{"n_layer": 14, "d_model": 384, "n_head": 4, "n_kv_head": 2, "head_dim": 96, "d_mlp": 1536, "vocab_size": 8192, "activation": "relu", "norm": "layernorm", "norm_place": "pre", "norm_eps": 1e-06, "positions": "learned", "qk_norm": false, "attn_scale": 0.102, "bias": "all", "tie_embeddings": true, "parallel_block": false, "init": "uniform", "init_std_qkv": 0.0349, "init_std_o": 0.0349, "init_std_up": 0.0349, "init_std_down": 0.0, "optimizer": "cautious_adamw", "lr": 0.00077, "lr_mult_o": 1.56, "beta1": 0.9, "beta2": 0.95, "lr_head": 0.0069, "grad_clip": 1.0, "warmup_steps": 292, "schedule": "cos", "final_lr_fraction": 0.1, "batch_tokens": 65536, "seq_len": 256, "doc_mask": true, "train_tokens": 902600000, "steps": 13773, "dataset": "wikipedia_en"}
MLP neurons of a small language model. Each row is named by its layer, matrix (down: output weights) and neuron, and shows model dimensions 176-239. Each number is 200 + 40 x the weight over its row's rms, rounded and kept within 0 to 999.
A block is one neuron, or neurons of one layer that tend to fire together. After each block is what it responds to, as a language model described it from the Wikipedia text at the highest values.

L4.down59,172,217,164,165,150,253,194,184,141,160,207,190,206,160,218,265,211,152,273,137,281,204,254,182,105,176,167,224,225,280,101,129,262,218,203,148,217,285,177,165,210,194,178,219,187,220,255,258,219,205,139,187,58,250,224,259,164,244,152,170,189,220,176,186
L4.down463,119,199,220,230,230,233,202,215,167,189,189,141,189,105,169,268,184,176,245,163,202,183,222,152,229,224,282,172,226,257,168,140,269,171,188,132,239,193,303,185,132,229,226,199,241,169,200,191,165,244,226,201,202,250,197,142,216,204,167,263,177,103,246,192
L4.down616,206,260,91,222,298,232,171,206,197,209,183,103,232,194,220,220,190,186,229,192,267,212,234,208,179,214,244,222,198,216,216,237,260,209,226,161,126,185,215,145,160,246,229,189,240,241,246,220,215,245,173,248,203,235,183,174,203,243,156,210,230,171,205,179
L4.down1107,150,152,220,177,213,262,201,167,226,196,197,191,213,175,229,227,270,103,187,189,178,165,191,202,134,173,199,291,224,196,96,161,149,131,201,199,179,311,172,150,177,201,231,136,216,225,195,263,224,180,208,232,170,194,258,222,244,171,140,159,243,209,151,201
Description: Numeric data in infoboxes. Digits, unit symbols and marks inside dense numeric data such as infobox lines, coordinates and tables, e.g. ″ in 26°06′24″, kg, sq mi.

L4.down41,188,277,175,179,226,192,203,181,207,177,171,202,240,213,214,166,199,204,184,238,309,171,212,181,256,258,254,192,199,202,142,239,194,235,196,228,248,165,194,155,99,211,214,172,182,195,212,203,194,218,221,201,205,194,187,184,135,236,155,230,235,133,145,143
L4.down222,191,176,264,166,251,265,214,145,252,205,169,190,212,288,153,249,153,193,170,153,242,171,172,186,192,166,236,133,123,163,103,208,199,173,202,158,227,217,144,204,251,194,223,216,267,236,167,233,241,218,263,194,257,207,222,205,240,297,261,165,245,219,228,202
L4.down271,80,168,127,178,143,180,221,202,173,166,109,208,203,170,190,200,183,227,164,186,166,176,244,277,270,179,293,214,220,187,126,177,147,203,219,191,206,176,208,202,163,217,246,186,182,123,154,207,162,158,190,159,196,227,216,152,190,183,129,224,184,199,201,205
L4.down702,143,155,180,250,113,264,212,177,245,169,179,195,217,285,253,212,194,179,191,279,135,241,220,159,245,161,234,158,202,178,202,227,184,153,215,298,224,191,201,211,204,199,231,170,175,172,205,200,259,238,143,180,288,250,141,233,168,144,223,228,127,285,177,227
Description: Word after a statistic. The word that continues a formulaic Wikipedia sentence right after a number or stock phrase, e.g. per after yards, based after 36%, and after males.

L10.down40,178,150,185,183,169,188,231,195,172,247,159,182,309,245,143,240,181,179,213,195,180,255,106,218,196,138,247,165,165,254,172,149,164,149,283,164,232,190,220,236,192,266,182,197,253,191,168,165,194,282,201,244,179,213,209,232,198,160,117,132,281,145,224,206
Description: Structured data fields. Tokens inside infoboxes, lists and tables: field names before a colon (depth, Labels, Born), plus digits in ages, years and scores.

L4.down305,192,206,137,186,222,173,230,195,218,186,184,188,222,145,222,212,200,235,102,123,172,215,190,259,237,229,214,146,244,213,178,184,236,170,226,243,183,204,260,214,229,227,245,239,129,143,182,162,253,156,245,157,252,194,172,156,157,188,171,280,179,128,235,253
L4.down975,156,169,238,190,202,186,233,169,203,189,138,129,171,174,213,315,186,211,173,165,217,174,162,265,156,221,130,182,207,220,230,228,143,133,178,238,253,269,238,179,195,163,196,200,216,231,198,187,160,266,251,128,194,194,212,125,139,266,212,186,232,162,250,232
L4.down1289,212,249,246,196,175,207,208,196,182,214,175,159,220,270,175,276,89,167,205,224,96,202,208,254,191,160,123,152,233,229,191,196,149,210,206,267,164,162,200,215,156,171,153,236,133,192,153,206,196,239,223,197,203,249,253,161,229,192,222,186,236,199,207,187
L4.down1409,253,187,228,221,180,220,317,210,194,189,187,183,119,158,173,175,259,209,167,205,125,252,221,174,179,208,186,211,249,253,221,234,118,238,187,143,173,162,174,225,113,166,173,114,188,215,271,192,205,220,163,209,203,179,200,196,191,227,283,135,201,211,246,258
Description: Biographical life-stage words. Nouns for a person's life course in biographies, strongest on life in section headings such as Early life and Personal life, also career, father, years, spouse.

L3.down13,200,186,188,215,305,169,168,156,240,192,161,176,192,271,171,261,196,188,144,228,158,240,291,206,254,208,180,166,143,194,218,126,230,221,192,188,252,210,214,172,198,186,200,185,219,88,175,189,194,212,169,177,184,189,203,149,225,253,209,218,281,124,245,153
L3.down74,184,241,191,239,217,229,215,223,183,229,241,162,287,239,197,237,200,247,203,252,203,143,157,202,190,286,204,195,215,186,216,173,213,213,195,248,180,159,238,220,215,191,191,200,186,181,176,239,202,179,178,145,185,159,215,188,204,187,209,239,217,108,173,254
L3.down185,225,131,209,186,282,181,192,211,217,256,134,122,219,227,225,171,166,191,247,189,116,216,159,186,175,215,187,237,221,159,186,197,176,223,226,187,201,247,155,189,202,179,192,233,180,222,163,243,264,167,304,158,168,195,182,149,223,179,218,240,299,203,221,229
L3.down186,161,174,166,238,247,181,153,167,208,216,92,141,184,216,90,203,177,170,205,327,123,184,180,191,221,179,179,189,179,176,262,151,145,179,201,228,189,205,202,168,199,235,209,209,183,219,171,246,184,169,211,197,150,249,190,174,185,188,130,249,224,181,244,225
L3.down271,309,208,202,177,221,196,231,157,128,226,203,194,240,194,181,186,164,221,190,183,183,252,218,224,225,123,166,169,208,216,132,174,275,256,139,243,226,199,205,214,109,202,225,218,199,142,209,160,179,153,229,134,154,176,199,133,249,232,184,242,235,227,139,192
L3.down451,209,162,142,163,208,192,275,203,228,224,201,189,294,209,211,291,133,196,243,169,146,263,239,139,206,158,186,183,186,255,159,118,122,169,160,147,196,200,270,237,167,169,245,157,171,214,216,171,114,226,198,214,125,215,171,157,205,180,147,210,246,256,174,234
L3.down461,132,114,149,299,165,149,264,169,231,230,156,212,234,252,94,185,228,179,215,228,157,173,152,217,267,167,173,125,177,214,210,196,198,171,180,209,167,248,201,182,227,264,227,151,184,194,249,220,173,155,147,219,193,212,116,176,215,198,237,222,169,199,269,178
L3.down506,160,158,173,237,178,192,230,204,241,204,193,258,151,186,139,204,189,166,244,268,224,240,147,235,217,220,196,153,222,150,213,188,197,153,182,190,202,151,224,209,169,255,183,220,190,210,270,189,174,248,180,247,152,187,211,179,204,162,250,209,160,154,252,171
L3.down598,176,180,174,216,225,153,204,190,198,163,268,202,240,300,256,253,210,179,225,299,176,202,207,186,245,131,208,200,183,188,259,234,116,212,213,201,195,177,188,114,222,231,223,135,276,160,218,201,209,193,204,193,155,223,146,166,164,165,182,141,146,199,247,206
L3.down964,182,182,250,182,303,280,146,205,192,202,160,201,134,240,192,226,194,152,158,137,118,171,262,111,205,259,163,242,156,253,256,158,252,208,173,150,256,208,166,198,200,184,222,168,178,110,251,236,205,176,254,183,230,139,177,213,219,251,213,196,306,171,273,205
L3.down1147,185,143,139,237,199,151,268,215,226,176,142,131,194,278,84,163,216,175,177,225,149,230,184,190,180,175,169,188,158,214,195,153,203,182,188,277,204,255,200,179,167,226,221,252,231,215,172,207,161,232,189,239,242,205,138,178,216,214,240,252,208,128,213,169
L3.down1176,217,193,243,239,263,148,208,199,161,200,156,183,162,176,205,219,217,215,145,175,224,221,221,175,236,242,171,160,175,179,236,220,180,199,202,207,229,184,210,168,152,175,223,183,137,168,194,190,259,290,219,182,235,213,243,107,184,172,204,167,164,171,234,104
L3.down1219,178,158,243,227,336,216,223,186,233,208,176,136,143,211,209,273,216,125,248,242,152,318,217,204,220,221,169,195,197,194,211,165,139,134,189,201,247,221,212,198,189,177,202,197,150,159,215,289,216,190,193,258,217,244,155,221,169,289,215,220,233,194,136,238
L3.down1355,218,212,176,264,236,170,237,193,250,93,141,175,233,261,225,213,178,254,205,261,123,200,184,177,265,238,135,265,143,184,268,162,263,203,195,169,159,172,201,161,165,207,218,171,168,133,228,222,198,219,232,272,184,205,230,158,213,174,238,216,176,204,219,172
L3.down1370,191,221,195,177,243,216,200,208,190,234,187,196,232,167,211,231,210,208,74,300,215,175,142,189,239,176,140,172,164,195,233,221,169,173,192,263,224,167,261,197,158,185,212,218,276,226,209,209,196,182,205,175,172,223,247,188,189,234,194,237,236,227,222,164
L3.down1492,208,246,177,195,228,183,180,208,124,198,156,172,165,241,174,176,274,249,142,222,237,126,120,240,154,213,123,196,252,168,215,207,139,264,217,198,174,193,271,176,143,194,195,195,200,255,244,233,202,176,264,210,188,198,116,134,136,228,171,268,198,188,178,196
Description: Biography section and field headers. Words opening Wikipedia biography sections or infobox fields, such as Born, Personal details, Early life, Date of birth, and other section heading words like Geography or Gallery.

L4.down17,270,255,192,180,173,228,207,183,140,218,243,206,138,186,224,311,142,196,261,235,270,175,236,262,206,276,168,204,175,94,103,227,107,202,199,181,187,197,171,195,223,152,210,153,153,160,166,246,198,234,258,210,164,169,228,207,163,158,221,168,166,198,138,186
L4.down869,199,209,131,203,261,172,181,209,149,197,267,156,239,225,211,150,280,240,208,244,216,209,288,217,194,206,184,170,150,226,147,168,191,167,180,124,237,179,218,207,255,204,172,161,136,253,245,164,269,191,257,208,225,197,197,126,238,102,235,146,175,227,260,179
L4.down876,155,204,202,174,221,252,171,169,94,197,211,226,216,198,185,204,234,250,248,229,191,184,242,177,224,191,166,187,174,67,159,277,241,228,198,183,222,125,219,184,251,213,185,183,228,229,213,172,226,212,206,268,188,212,182,185,161,163,160,164,195,230,298,250
L4.down1069,133,152,159,160,233,200,269,159,265,224,128,187,173,247,234,208,240,264,190,192,225,211,197,160,215,171,174,211,193,261,184,217,266,298,182,176,181,212,163,249,248,209,164,182,224,211,208,228,290,148,269,210,261,183,215,194,257,160,175,206,179,200,252,233
Description: Word-initial capitals. Capital letters beginning a new word at the start of a line or after a hyphen, digit or parenthesis, such as M in Mallorca, Ph.D, $189.7M.

L3.down22,196,225,195,177,180,266,160,175,166,125,258,188,189,273,196,258,154,173,89,325,260,199,189,172,258,217,125,194,193,173,247,142,280,191,184,211,243,221,145,167,219,256,203,138,261,218,194,277,217,230,200,229,173,244,237,170,109,178,211,267,158,176,206,201
L3.down37,208,201,227,206,180,235,190,180,169,215,175,212,217,247,207,236,195,193,141,176,280,167,201,151,144,164,234,114,215,212,213,183,197,173,205,203,155,224,203,291,118,186,207,212,309,170,199,252,219,219,271,146,176,217,206,202,169,243,195,230,252,174,246,187
L3.down64,238,251,216,248,234,154,223,169,186,214,71,241,173,162,182,224,196,190,178,178,221,241,218,206,185,191,208,249,307,198,181,198,196,102,202,149,286,231,201,123,207,218,167,121,196,227,148,217,179,196,211,250,218,221,204,161,178,228,123,216,223,249,198,206
L3.down160,152,319,182,190,252,205,156,190,189,235,206,144,227,155,140,212,182,247,150,276,222,200,263,256,267,166,210,121,65,195,131,226,194,150,183,186,139,269,225,166,183,196,225,237,247,210,204,170,178,215,190,219,177,219,182,162,204,220,215,216,237,177,234,215
L3.down239,158,153,200,213,178,225,295,186,186,201,200,215,196,290,167,192,187,209,155,215,191,224,196,194,216,162,243,171,230,222,228,191,130,102,202,205,175,171,228,209,175,211,240,192,198,216,182,193,216,185,202,180,159,293,142,146,145,214,253,159,184,173,206,143
L3.down368,199,206,183,179,179,179,211,176,156,221,178,198,250,253,206,214,179,171,108,285,222,158,255,143,209,185,119,133,205,144,178,131,143,219,193,244,208,279,110,181,255,239,212,169,262,231,142,163,185,263,235,171,231,159,172,235,192,205,209,210,151,187,261,233
L3.down517,173,211,197,73,217,143,142,205,215,236,139,207,294,174,163,207,171,167,186,147,199,164,175,215,170,222,178,272,139,254,240,209,262,249,189,200,241,209,174,203,225,211,217,146,178,211,255,185,269,187,184,214,235,226,196,149,203,178,262,215,186,190,287,239
L3.down540,227,165,180,203,216,222,221,175,193,268,247,110,206,250,222,162,168,149,230,158,180,166,121,170,224,188,156,159,228,187,200,170,199,156,221,139,216,258,216,178,200,250,144,196,182,170,142,148,157,288,217,234,273,231,189,248,204,217,157,213,229,104,244,178
L3.down653,191,265,185,247,206,151,223,210,154,237,120,219,197,221,282,229,207,188,87,164,215,251,217,195,157,184,228,179,195,181,155,118,182,166,198,215,184,249,151,219,114,220,184,162,254,275,234,252,242,200,224,259,189,211,201,155,106,239,250,228,246,155,190,296
L3.down721,156,204,218,206,197,153,206,186,212,216,177,233,181,175,195,240,186,149,124,238,193,194,192,204,159,225,180,173,201,182,166,112,235,210,186,185,241,167,243,192,245,259,256,199,137,193,185,188,205,215,217,149,206,190,166,126,160,201,162,170,212,236,152,226
L3.down839,191,155,225,173,172,190,238,161,152,160,235,243,204,236,177,203,176,232,215,221,156,194,171,78,247,131,132,163,168,154,259,136,251,183,197,209,242,174,313,168,171,257,183,211,168,235,248,186,200,172,210,191,187,232,243,287,174,180,163,264,216,124,196,193
L3.down878,166,212,200,283,214,183,233,237,162,235,221,176,262,181,241,162,267,186,261,160,166,216,179,178,197,265,232,213,207,174,229,165,191,256,245,136,194,165,181,265,211,228,161,138,206,154,181,251,215,219,221,234,201,181,178,285,223,145,183,218,207,279,226,158
L3.down894,185,157,130,206,198,233,256,194,188,167,243,297,223,191,240,128,214,114,199,215,234,256,224,192,217,247,202,204,226,160,161,215,236,190,191,186,208,260,188,165,229,222,223,199,193,212,146,183,131,214,243,242,235,171,218,154,157,176,226,283,150,228,190,185
L3.down1307,200,125,250,151,210,155,192,203,201,268,194,146,197,124,157,162,195,168,193,236,176,251,106,240,218,142,219,184,216,187,214,117,215,161,192,218,153,196,208,111,163,198,199,182,198,151,213,239,225,222,173,267,202,234,299,145,201,221,194,235,215,241,133,214
L3.down1444,172,199,205,152,175,210,210,206,209,218,240,186,165,211,185,212,161,212,208,222,199,145,280,217,234,236,320,196,180,168,172,283,192,215,195,205,271,177,157,170,178,151,183,206,188,276,110,202,230,239,182,241,250,239,195,205,335,164,112,202,220,270,137,205
L3.down1473,161,146,256,166,221,218,208,177,187,166,123,187,178,253,181,318,217,146,218,211,231,251,189,215,190,192,249,179,203,226,189,125,194,282,202,256,201,160,252,195,190,212,229,214,228,239,214,220,213,122,280,209,177,201,268,108,191,194,205,187,189,194,236,182
Description: Coordinate and unit symbols. Degree signs, primes and the separators right after numbers in coordinates, measurements and tables, such as 13.13958°N, 02′08″, (83 kg; 13 st); a weaker set fires on word-piece "da" (Bermuda, Blida).

L10.down623,140,190,200,107,226,138,189,250,252,169,195,220,198,244,223,158,244,256,211,152,166,196,170,176,279,237,209,204,190,194,188,191,193,188,169,129,252,231,207,206,224,169,231,171,286,211,274,278,224,257,195,238,155,117,152,191,235,200,134,197,167,200,144,149
Description: Compound-initial modifiers like US. Tokens that open a multi-word name, compound or acronym, chiefly US (US 190, USB, US Postmaster), plus World War, radio hit, ICT.

L10.down734,160,221,169,251,116,183,195,132,216,256,223,238,195,198,200,227,175,157,239,207,186,239,201,200,233,207,170,193,154,216,161,167,175,209,244,134,212,223,208,227,222,181,207,185,178,181,212,201,230,142,212,223,131,252,130,147,202,251,197,150,180,207,199,191
Description: Definite article "the". The word "the" or "The" in any position, often after a period, comma, "and" or preposition, including word-starts like The-ory and The-ringe.

L3.down34,153,310,185,231,279,200,260,202,182,148,202,224,202,202,183,255,139,216,229,185,261,268,243,228,174,200,220,181,158,194,150,186,148,184,154,222,131,209,152,226,224,190,206,209,189,153,291,231,258,208,142,216,215,212,191,217,285,193,202,187,170,171,249,169
L3.down143,292,226,213,181,189,210,192,199,197,164,208,245,272,162,244,192,228,225,194,198,276,214,214,274,228,206,133,277,114,200,188,248,202,112,218,210,227,202,177,221,230,203,195,201,82,174,195,200,214,188,136,236,177,163,104,189,230,256,170,222,174,201,169,143
L3.down227,200,201,181,232,265,175,218,227,170,117,159,152,188,272,230,210,268,225,194,181,161,203,237,199,172,196,192,268,236,175,178,236,203,240,195,209,152,162,198,192,262,211,213,128,214,265,182,196,155,102,243,245,307,195,217,169,269,186,268,290,234,237,180,293
L3.down333,206,255,129,143,162,220,260,203,232,245,201,206,203,224,259,145,134,208,142,261,179,275,171,256,285,180,191,154,150,221,220,189,152,203,183,278,181,204,230,161,191,185,197,209,215,215,277,246,201,186,153,214,186,232,255,141,196,250,188,225,194,189,262,202
L3.down350,181,129,211,260,227,187,161,172,229,210,244,222,193,198,175,252,213,263,207,206,206,129,195,233,295,114,152,249,241,218,200,223,155,220,216,281,209,195,233,191,257,200,175,204,136,187,216,176,197,193,171,195,250,145,142,148,169,184,154,295,159,191,133,243
L3.down438,152,223,218,181,240,155,154,212,245,224,232,170,262,127,179,199,174,187,126,178,159,167,176,253,211,180,177,222,250,265,152,188,164,232,208,213,147,218,227,240,213,196,209,162,184,198,181,175,115,212,210,236,144,202,212,198,213,154,185,239,177,169,203,344
L3.down479,172,198,198,170,229,223,200,191,169,198,142,261,213,175,227,159,168,197,142,182,249,220,169,130,185,170,262,172,250,173,187,239,234,160,174,220,191,231,234,203,186,178,205,194,153,183,123,168,239,205,125,224,171,243,279,124,163,115,193,249,182,172,252,244
L3.down499,173,261,152,269,273,206,156,203,165,226,199,147,129,123,226,182,220,145,158,137,195,200,170,197,195,193,192,185,186,286,231,170,238,274,222,147,201,151,175,224,184,181,167,208,262,269,156,205,180,211,220,149,177,282,201,200,255,217,230,185,168,231,182,186
L3.down502,72,192,229,204,189,243,184,219,225,267,258,220,219,167,159,157,192,222,145,256,157,193,192,238,218,230,275,186,221,215,183,201,201,257,195,160,176,244,211,154,244,163,189,169,194,186,191,201,173,209,145,272,196,211,228,133,259,229,181,151,172,168,287,157
L3.down896,226,178,178,248,185,164,149,197,292,236,218,175,182,153,257,99,164,188,236,203,205,188,217,218,174,218,219,176,232,194,211,211,163,177,195,151,180,246,189,233,262,221,131,163,276,223,176,151,185,208,218,119,310,247,206,238,177,192,240,204,205,271,111,213
L3.down958,125,149,236,174,215,227,179,206,114,270,275,226,144,168,202,187,285,94,179,203,181,196,125,218,218,161,175,245,290,245,128,215,242,228,188,182,183,194,279,212,207,191,192,229,181,233,203,219,237,200,164,199,163,229,184,206,138,206,190,254,145,274,154,236
L3.down1222,163,235,179,145,258,181,179,211,198,248,210,209,180,193,212,198,232,173,253,234,154,229,228,244,208,121,227,198,238,177,232,169,220,227,196,196,243,214,229,179,189,194,190,227,103,189,203,198,226,156,164,192,126,224,270,101,355,260,191,209,154,218,169,215
L3.down1311,226,218,159,155,192,185,214,202,196,236,121,147,172,242,170,209,238,210,168,280,190,131,184,168,299,179,192,160,166,161,173,276,166,259,239,183,185,169,246,220,206,131,208,239,169,208,182,191,200,214,235,228,194,207,261,84,210,338,233,238,228,137,230,177
L3.down1402,146,209,193,134,220,205,161,188,174,163,202,197,110,202,259,266,214,202,240,205,199,201,259,156,241,181,233,198,238,268,145,157,171,73,203,212,193,253,142,178,219,205,221,175,287,153,147,128,240,208,190,206,111,200,144,182,214,220,239,209,195,263,252,176
L3.down1459,167,275,217,218,211,228,183,216,194,191,196,174,190,184,124,279,216,219,149,204,115,183,124,182,158,189,223,218,187,194,171,281,159,265,194,217,223,196,213,125,176,200,182,257,171,210,133,244,134,259,139,181,196,232,265,219,195,208,218,160,237,144,220,123
L3.down1463,150,190,186,269,202,176,266,211,275,186,256,178,154,217,193,192,221,215,239,246,217,223,187,169,174,210,194,168,145,221,234,231,203,144,217,241,185,288,167,139,190,167,220,161,281,216,324,191,247,261,243,221,243,117,128,164,211,174,116,221,131,214,176,159
Description: Cell-initial words in lists. First word of a new cell, list item or section, mostly "The" in titles like The Beguiled, also "at" before opponents in schedules.

L10.down99,246,260,187,222,159,274,243,167,130,249,200,224,194,200,168,172,116,227,168,262,280,168,177,195,116,272,185,178,251,195,183,216,207,226,226,116,196,148,208,229,122,182,220,127,215,189,153,172,143,223,196,263,211,231,248,261,212,169,195,221,262,242,254,132
Description: Range and compound connectors. Dashes and spaces joining numbers or compounds (2011–2013, 18th-century, fourth-largest), degree signs in coordinates, and nouns after ordinals or superlatives (first race, last game).